config.yaml
hidden_size: 512
num_key_value_heads: 4
head_dim: 128
intermediate_size: 1344
hidden_act: "geglu"
norm: "rmsnorm"
init: "normal"
init_std_up: 0.0263
init_std_down: 0.0
learning_rate: 0.00095
beta1: 0.9
beta2: 0.95
max_seq_len: 2048
train_tokens: 465600000
MLP neurons of a small language model. Each row is named by its layer, matrix (gate and up: input weights) and neuron, and shows model dimensions 128-255. Each number is 500 + 50 x the weight over its row's rms, rounded and kept within 0 to 999. Numbers have three digits each. A neuron's up and down rows have the sign that makes its largest values positive.
After each neuron's rows, "fires on" lists the tokens most often at its 100 highest values on Wikipedia text that the model never trained on; "fires in" lists the words (lower case) most often at its 100 highest values on Wikipedia text that the model never trained on. A number after a token or word is its count.

L3.gate781:437532521496530514551537507531535502472476566482596472566425513509550588458454518476506479461559509428482554517505602587542480547461528541533510438564510495436439567530473580445427472574497518491511493411488561521501436598480519608433477458405438460475504573394444463536449509486573483516464421442461552436504561493564460514568541451465416433475484539430567497462491459522488536540550
L3.up781:564514494527514539501598427488430532509492510502553483494550532488600632463593497504611477521410470466501501509540493459591525560469446585538494472590419527456447454512527386481512413439393540484612519446520464485538533459395450438489417518564476525505497486521470486461516531539611519535554531507544453554601364474490483482428510566512587563457469481470607468528504529568440420463588
fires on: "0" 31, "2" 20, " 2" 13, "1" 9, " made" 5, " away" 4
fires in: "2" 31, "0" 31, "1" 7, "made" 5, "away" 4

L9.gate564:470492532575516473392606495498644538463422453636428418479509535501451496520447492490544440470499547582443470578515542454557507484505579500482586591520541543526525513521516555436498474403526564470540549507460475517563412508522510510542580478397437507523472502482562540555440512432436466423442451454518458496606548483535517487495505487458409599479447463544522496515418464576454495499676
L9.up564:480524400467556451563512451502452498472496483461509471561458447576525480462484583448513528457477492497378504488463497465466440506469514534468559538522543474554484535570503468563511497409379511476514497469545472524487518484480408436509490537549603520497624462550580496522489603492520495464509461487531466562542562425480440532493530549417480520496477562453474488537484448544486558489394
fires on: " for" 24, " to" 17, " on" 7, " with" 7
fires in: "for" 24, "to" 17, "on" 7, "with" 7

L5.gate233:462499587543472524441518465626525487493564461581487505547584446497496518554515522530510459565503477512437467630512574538515509569529510405502533544475450456513645552449515561521464536493422541514594585468492498527530419454489494479622484470466471465421501508481587450510487609502582550493560440525490538468538462564499527525445426544538385490499484541526445527519579340528483416515554
L5.up233:511474605463516497498389564489446468516562451421517526556505488462546469461458470483479481514493544517473497469476497526484536499479492583481533488521371478559530522523470601467488514410431478512501439538559476476550484445564433421444481472376446447465552413601602604553514471536474513492486538526475462454579403397522607554510457502576483541462444543495547483430493482519505455526472
fires on: " as" 38, " to" 20, "as" 12, " of" 7, " for" 5
fires in: "as" 42, "to" 20, "of" 7, "for" 5

L9.gate75:472485444484446454574549465479445534529470509458521467425446445477497545448441476530538538442566485546461444500417467503524539482496560385609410578501513453457502514494493512515484488508501484492575594406460503487444484396445497523507474564402479429544471518550560473503503532581478468534600539351551575507559489481431483564598567405552499442500526550439522663547574373515432575544561
L9.up75:435567472539616513482401534459498497511595521538469536397487477539578485401403468569498479542585400528502462433473574507465574557591418522539490481513543548597522556512500574492484601479428537486529441529478547484571519393575446525528534629452511476437451521529440481564445528463446457461487512504472573556480447466561544511483479456529548471491562543455464469390492533483507580377569
fires on: " 2" 35, " 3" 22
fires in: "2" 35, "3" 18

L9.gate970:547470561512411435571526398541459467495516526582437487531471434525418514545531547507469465568438464409475548488568468451434522484513508539474541552588525548554455443450531498577459520503519478525628504467574482582547423454512496425479613451497437520487527467556510545521527534487555459489505481443560521538599396523430560487492461523471479539551523596454538412575556399507452541508532
L9.up970:396524555531552447439473550514541519508469479453477496527461533489434472518510531482610608480452508418487540590414404545549479465501517476605488411462425490459436495528524539481398467519502550470469470554490474504514470428476569498454527480543456468537473671442596498516463450465610521469582508477564417480576492344478472524597543570433466544498440438598515454562457410507435523435541
fires on: " to" 13, " as" 10, " on" 9, " in" 7, " began" 6, " for" 6
fires in: "to" 13, "as" 10, "on" 9, "in" 7, "began" 6, "for" 6

L9.gate647:539458482509529538512539431426499489382487511487445573546444415552635430481433515448489479556416562441454522493576454514524477578578560426534550462439425521498533568494443429584392451487506520419515516490408514459503489517465546514533504577370419474515501546514545510453413510500469470440559571516479504484433472396550551498489493510488494437510550535484513482441604427481506445510567
L9.up647:535484481439471499458486459524520480515544534573504442516523537446490457474525493511472498551532579476496466443477460472517553575478487523557514504577448444496486424498456531464598471551535481443460575506517492452472396466513405475407474521605534551471533485467457495543419463530500511489519486539412455525654546454497561422449463462546570533430461593478564608426494549515447517505603
fires on: " as" 26, " who" 24, " that" 17, " this" 7, " of" 5
fires in: "as" 26, "who" 24, "that" 18, "this" 7, "of" 5, "by" 4

L3.gate251:509458472514497482476462555524520491529472442580614464512528493490458607581493484441522548569535531486497556471516431456425448529433436448489487526521423526423456445514607566497499362478495485402551448468549541487551520546571533531436492521525391496526491463472515533532558531463546392406447380516543547473584461386443405544436439483432497498467493466523484556458541501552420524529521
L3.up251:523498625566412454401444477491482485550497490491508479571577401370457532477526491480604478578548525509484521435408435455499546451485562466518481500590508530507384452553546591344494538477537468514459468586493553477555563526512405507524537530555484326438526495538558551581549456504474503510494426456524505487491389475563517479519521533564467443501532478492498493468555525517479543460539
fires on: " to" 46, " of" 9, "ator" 6, " from" 5, " held" 5, " average" 4
fires in: "to" 46, "of" 9, "animator" 6, "from" 5, "held" 5, "average" 4

L12.gate886:515514519625492493475477444512548548491458504518473523435495464513451533485531563464541482388587538466497495571408518487453504549554615525542509416444456526483556569598520525551417520505526506542433583466489616518398534528512500489521476509504477493578473509532522517568420508528459469562481551448558483552607477434475599468490547547449581502456449571424549514527575320433546383535521
L12.up886:455553455593502577496453481516478409458532536468439473496463520469613612424518574538559450438543557593512456536525534449518468599557534446451482547560447554480493533497531482506508492575510379467464574480517503559452511503544533426568440455524409558524517415566466511499494530435518507466496554504553500497573449555560555497567525496467632492487529602427488459351509438571500339477523
fires on: " 0" 29, " 1" 20, " 2" 16, " 3" 6, " 4" 4
fires in: "0" 29, "1" 20, "2" 16, "3" 6, "4" 4